Part of a small language model's weights: 5978 steps.
MLP neurons of a small language model. Each row is named by its layer, matrix (up: input weights; down: output weights) and neuron, and shows model dimensions 160-287. Each number is 128 + 24 x the weight over its row's rms, rounded and kept within 0 to 255. Numbers have three digits each.
After each neuron's rows, "fires before" lists the tokens most often just after its 100 highest values on Wikipedia text that the model never trained on.

L5.up1386:119159162120130103105129152100150145169103131141109147130109151171104137133131096118165103114135182143137127128129185122160136154121102132106120116096145070114141117133115094113109128148113156120141110123128141135128158117118138106117105143153124150159113092151115102159124147155127159132165135140119134140085104085114161111162106140110095119155107136127136121103133126165134117129094
L5.down1386:131167116162121134143091102193124163149110154116155127110183129091148097077135154138138145100131125098128157150125139109131115137107149119134143126163118106103150137130135152173142154122136148170114158143128150140148088128115116178164122137142128151092170174105127127108100097174157116126139120101111115071144143142114118115131183123096135135144160084139126148147124112144126094129148
fires before: " by", " in", " as", " with", " to"

L5.up1661:138138168131120108139199114119158129096103087080135153096166150136114169096174117120108125131137119103091119142128143162100129148117091117102161147143127157138119133142135131149127133124135077097135109145131134145134107102174095136153150142137119090137079133094118178137160149092087151132136123069127148171135144144123136194114152098183156141153112121114108156152131117140140135136136
L5.down1661:169158150146102139166151125138105127136102088120136108150137137147126120109124124143158167116087123124127144129152117183127126120157107132109164121124140124123132134130134127115108114162106074113137165134127114146114112133151102148133147162116090099119127104108104113181141106121115145114138097136116132150094133131141140123145160115166132158166119084133118146120155097129132145157138
fires before: ",", "),", ")", " of"

L5.up1326:145122105120152139129123140130143152147134118072167116118102091151143175132111123111110118109151125163117141167113150141083167140081121137124148173078146126115135136153109153134131063109204141165147116163129136136130162134134127140132137093112132148128112124117149151117097115129163151142168111143172161106124141107093115145188137109144113075107134126168078102085122151181125121150166
L5.down1326:161135057115123129114157134145110176173108117095129135175107157135123130127067135116143160112130147139111134119104085162142112108127126090111131138107119105143124110140110119116107104131117137091164137137130105119144109169094117158113159083126140122158138129112116122145134160130152137126136131157114146188123152168109141061166127164120115119147152131124144146116094107124079111151120
fires before: "\n", " |\n", "\n\n", " ("

L5.up963:126116138133141153121131107108120137084135132128164098107153132132166088100117144140105088115144109099159127119124141148118107155106126148144082150122159127143128130111134137114099117091087120115084149111144123137143121140169098097172093130107133132125091128123156162140112111131130090156145102103139117123161118118085129140133130095127132106131096170154157129132126144162165179131126
L5.down963:154148166113128074091125131144125137136191121089087114120120125113121081098158113125135143125079113101140170125092097174126092132140126133118144155125146102141108110129139136131062126122114151102091134132147096126128090134132110098111119103123154070123100129129156132174121105138077117121103113099145155185158140112168144078106105100126168127102115146107182119134137091138168184089098
fires before: " |\n", ")", ",", ".", " in"

L5.up1914:100074150149111144147146114149165148145149127090113107156122094155097105127156167140146149187102147175068110124074120107085134128157151111117129100155165122169066133107131105075120115137144151124139137126138096105142107133174160144173117106108118109144096129121132123160067117147063113136148115107134146144136145162129117149096139139097092143137120117120092085117134120149094092122100
L5.down1914:116143131158108196120128139138102107116101154119141109140096124166148140106123104103141153131127109139078170152174105088144114108160146110169125099087150134154075109146131108083105099131136154120149133142147137158133147187120143162122130140118134081165158128082130112104131136157116106130138144149134137120161104160151150144113145110122115100186150105114114117132120130108156118146146
fires before: "|"

L5.up1370:129111132167175123107112095130113117093132157132102175115099135136151087109144137107081113138152099168133107095132155175094167113104113130101104112094145163126168154123111109136115136144146141137091154164186151122119155093123118113165169125113123097161138119122172132153126108126109165179105100134097101123159115103117099154143164127103108164123110134125124139120111090122099132131153
L5.down1370:117116136080088081133152143195138129138116141109203142090117120133115147084171104103151099128131152101077121137134135090123137130114107137150149120099123132097126095142120146113157118140139107084156140134105142127137081136135107105119093117113149120174108130159107150127109125162160151139138187112103147132087107191142126120125095135136155112149117068155116102116135128123134104085134
fires before: " of", " by", " in", " on", " is", " with"

L5.up1044:134156138137146104152126106127149113150094145147129156117150147138118122090154132198117147126144118111151160127165153099115108129103144093096126128115148127104110124101157134142103119126109093088175117159135095134105095097166114157134121120117133122102139115154135104115126121188087119142121103120148160133143135124165139141132148139137166125113108139134111071139186135110151143114136
L5.down1044:181143087136089104109135119155125130126115131139127102145123141169174135130115140135131115123109150090108137144164133116141126087102121146103080108157141120139140084125131154117089131104148120132134120153146164152105114151114136111094113101162090143112165175129128102150114194181114126133107142143156168081130136113147165087126115101104140114163163160107130116135117125134086100110116
fires before: "6", "4", "5", "7", "8", "3"

L5.up1356:111132151130193133131142160129132132124112113148079087079140162111102129154100113136159090110157129146111114133146148142129123135123119156129171090157154134147078136095135176139099127141097109144141153146124156100110115101145144095141134118122107095126128154150131121124137138144130132132135115072083120095142124110099158126091151098118101133105111105147129146122157154147151152146117
L5.down1356:148162123121083114146155133096104144166091104073143160132134120127096111150116135091156124153119149165134118142104106122158137105105104145091169152105134113130097186199144115123139141163127139131149138134127094157103151147160098121128157075126132144132113101105130132178109165109146132129131163133088102142123101091111116190166114153160127094130136093157116139148132137137112104165140
fires before: ",", " in", " he", "==\n"

L5.up1094:166115102123090136147131145120111175140145110142178119114131126147150128141166152108121136131121091173144152130118155131144129114164118113182124115123134140107163134121096105172104151144095156086153130138149080105113158175114100117101131073154122114134098150119164159127104100150131113074150106152120119111134168136138120137131140120120072103136162174151149105144112127133081122119050
L5.down1094:106131106107112096117120121208134108093108093126154142122141136094130108129141171152116096150178168152154096112156139146113146050106158124147122173122128181100149138154161096121123103146114138107117128117065122130191140165107144118103138116129140144098127150130152097112119139136150133149121156130187127137150121118099114056100138139129120150150130121154173114122096126116132165141105
fires before: " (", "-", ";", " W"

L5.up457:116136150156140138117163118138158162141117125155135128119139121104112166105160136171099120159101112104122115112116100097117111119081137102079130167098097121138117113085121122141115178114127139108133134098093145112179113053091109117133093095096098136165090150119121115173141081187147130112121155154119096167152137166141125157134118118095096107143136092112152162108140158110139140090134
L5.down457:137181091150108098154133093096133107161128173100183107130147150133109137093141162138112087157123126150135121144089139121197130196095155115131122141137105143103192120118147099105148124105154130103088101145128164082103155135111145147148136174134140155081123155108150125073085144218137166133156142117122179123119116123115162120107063126138146151100184150162128118145155159108164153083105
fires before: ".", " .", ").", " \"", "201", ")"

L5.up629:141146101137088161112140105165160111142145097115137131098093146120115168154072123167107143116081105144121121123122151112167162148092129150135107172154147128118146180086109141120164118118138125157165124168134130129122114105158145118100100103123154099126156143119165108133113093137156154151140113157148135128152127147147106104122146095081134121172142185121083123131196115106112086151154
L5.down629:126138118121111153153078127120142147146118118141118111137100119096136129147134096174132192121137116119121176110103138129143120149136118134127118141101088139118135171130122110142088089115165140145151164132123130171191099086131153106096103142083120124098141090087142144107136135106124117153132117137154104093136127117165091159119113141104129189114086168115082101138139148164107097131093
fires before: " of", " for", " to", " the"

L5.up1374:129118150123125125135111125155147136132163177148140126103090108159165154143109122112119119091121159133135117129096133146122123157106131116135156155114118142155117100149119145150137103074119106125108099146081143149134211129145118163150150096092098173125165121145150178135156140115110117120170142146130103143123129128152116129149117152163132101153150138179143174152149126146136101107132
L5.down1374:152120142101129148109109129142118139103115111141113110140098087145118156088092143133128129149134164138169107122111143135139109173103108106121128115104118139129148142120177138169146113123116141153097124157112138101128106097119107150135140144119124108149120188110130155109102145105155156119135109104114107116176159109091128117147143138131168180168130135162072135143092093116106092113115
fires before: " that", " to", ",", " in", " for", " at"

L5.up1332:109102178120113161150122109131090102144144139147158125098156139160132129133131160111147083131175129135117174119157129134115138125118155134130149131153108131125126169142125154123182171108164089127090155119121084132185136142124128155131138174116137127125101093140157139091132125118089099131139127119146094108085107102128144128125136139115100141127171129164124154137161091139072146128162
L5.down1332:154104120094131133134119182082110092129125153173131129151148128117119104076189144152147136127111127134107156135143131125122125142101119096088092153128128113115134103121139138090133082124134098136158131137136090104146116130101139145083150153135138098127173142164167132174117120113119114143129140096101164179110105135098157116140116141123174149137106086133131137114145090144148104122130
fires before: " in", " on", ",", " and", " at", " until"

L5.up510:129160109155136118137147123173171103099073115145084138150135118091139143162154166163096110161165134100135126133132160107140087169116171150103124093128162150133105166129149133118150118135147129096126170153128160141125132149145099085146135104170122128145107114128126115093115129170120138099132111140155121117084126128132153114130141142085136169128136103141115101104133108105094137101129
L5.down510:090145120115121135107134121117110124100124079124105136126166133141139149131141139126093105146194133165111124141135143123103135141121163179109146088125097130105154140089175105149128144123078132117118120135151167123106147137133139113137127102117146144128148141138105151158131082125122128151123133147143139120095098141104155155130136108147120113149118157125138123127168141142138150151065
fires before: "200", "199", "7", "202", "201", "9"

L5.up500:113105115128116132136140106145129145126112134126122145113130103122093163186145090102118094153118118099138100145107114153160122126114166121103128123110124136141164147122052118156129121172111103153202167103129044136110133138152147174121156098120153099138110146117112143135137127153117111120160109122136142124134153120150111128181115163141137105159118150125126136113101145149061114092091
L5.down500:109100099110147131097130114166118141146121150105105082134196073082154132115135118091128099141153198122137124145084153154101125068139141114144079128149121074128170111129143140131114148114146178138178157087093089141118138108098113127130111132139120121164116127114129149147143119136105114115172133133125113101160136129085156083140159147112181120135129109117095155110157108132102137109099
fires before: " |", "–", " |\n", ",", "19", "\n"

L5.up1562:101192043127122114125112142147125111146137187097123125120129099114130149090135163097127120133142119119128168142089133148099094141165148185123123108157108112111165090139082125152125163134147080114102161126152068110131101137130154123099122107096095133147129146144113159139143129109106164136111138114128082128089115173145137080121122101148139134116141094083122085161081156141143142122159
L5.down1562:095108112139100107086101115116142123123130107105132172134126172095110163111155144120128142079141101134143125107127079145171173125140124164095074107124073170119094122082145095136138127111089110119149104150147080109137139164151140104112097131127170137162111144087069116150142151131122120100138128106106129110139102150107119133118115142086120124141118091123102115153119126112155123100138
fires before: "|", " ", "^{"

L5.up1239:128122135093160149164113117100157109097126104110134114107109113166118141136138128098099139141123146089146120183155178161094104130136134116125145128128161121148149131114134175105120173107125120154121110139133158099109119110134123089130111094107123098126133180086128134100138167134155091140182150133077163134170157141096159128103143115169155128123126136171136138106118123096117137084110
L5.down1239:144118165120121074092173124121107112125100146179103115147152138123119097118134113129188114120183088115180129102137158173142109101120114135166095112105144158097105096118163107126174074140145116094121123124146156137169166138135110150122130112180154139159154158144158113156101139133161118114122108116163150142107108152118128127141126125128134127120105137105109151103132128145112100171140
fires before: " in", " on", " |", " be", " at", ")"

L5.up1413:149139154146125138115163113108097132152090157145127144134111099149140111123137110174156141144110127116161084117105133155172166114137111064116143131156117103115118129112088150150173139142098055124167118164124115083090121126162131112107139069102085149135163094148149090119118106090151150090131129141140120148102151141142100133095139092089117117123118148091155109123163117111110132114140
L5.down1413:142128076091099130115090094157128083140136139108138140117134140095173178146086132089101088129113148056112140093115123097122123110132149153100167118117139114134137113139138129103151123109135164096127128082132123158131103143101115168198161147168081148073120119100122115128135143130103141119180146108132129111149124131113137125122134103109096133107124108155133095077116110210174111165168
fires before: " as", " by", " of", " to", " in", " for"

L5.up221:097108129151090137138108113079132126102191160145102111082111134203109145132129136169084108114131159141094080095112132120100134127133124120159131127137151123121110152127121105088132160177151112076151090143116177158144121134154124130161129121086137124147129111133148147145206114123130125124135141175133103119140157130129124159136125169094122178134150131103111146111156135086109124138137
L5.down221:160123139148137107129181133141154136102147131153158120076122130121129117129121128137144137131114129140162152114097123128099095152141165138133165177105113128131112141111089106138149119128100144125145151145141131109151094130136106078100114134119120144154129147117107125145138140159114123127166124130122152128099128094130139102149125129111134115102113149146140135112151145141180127129135
fires before: " as", " to", " for", " with", " in", "iting"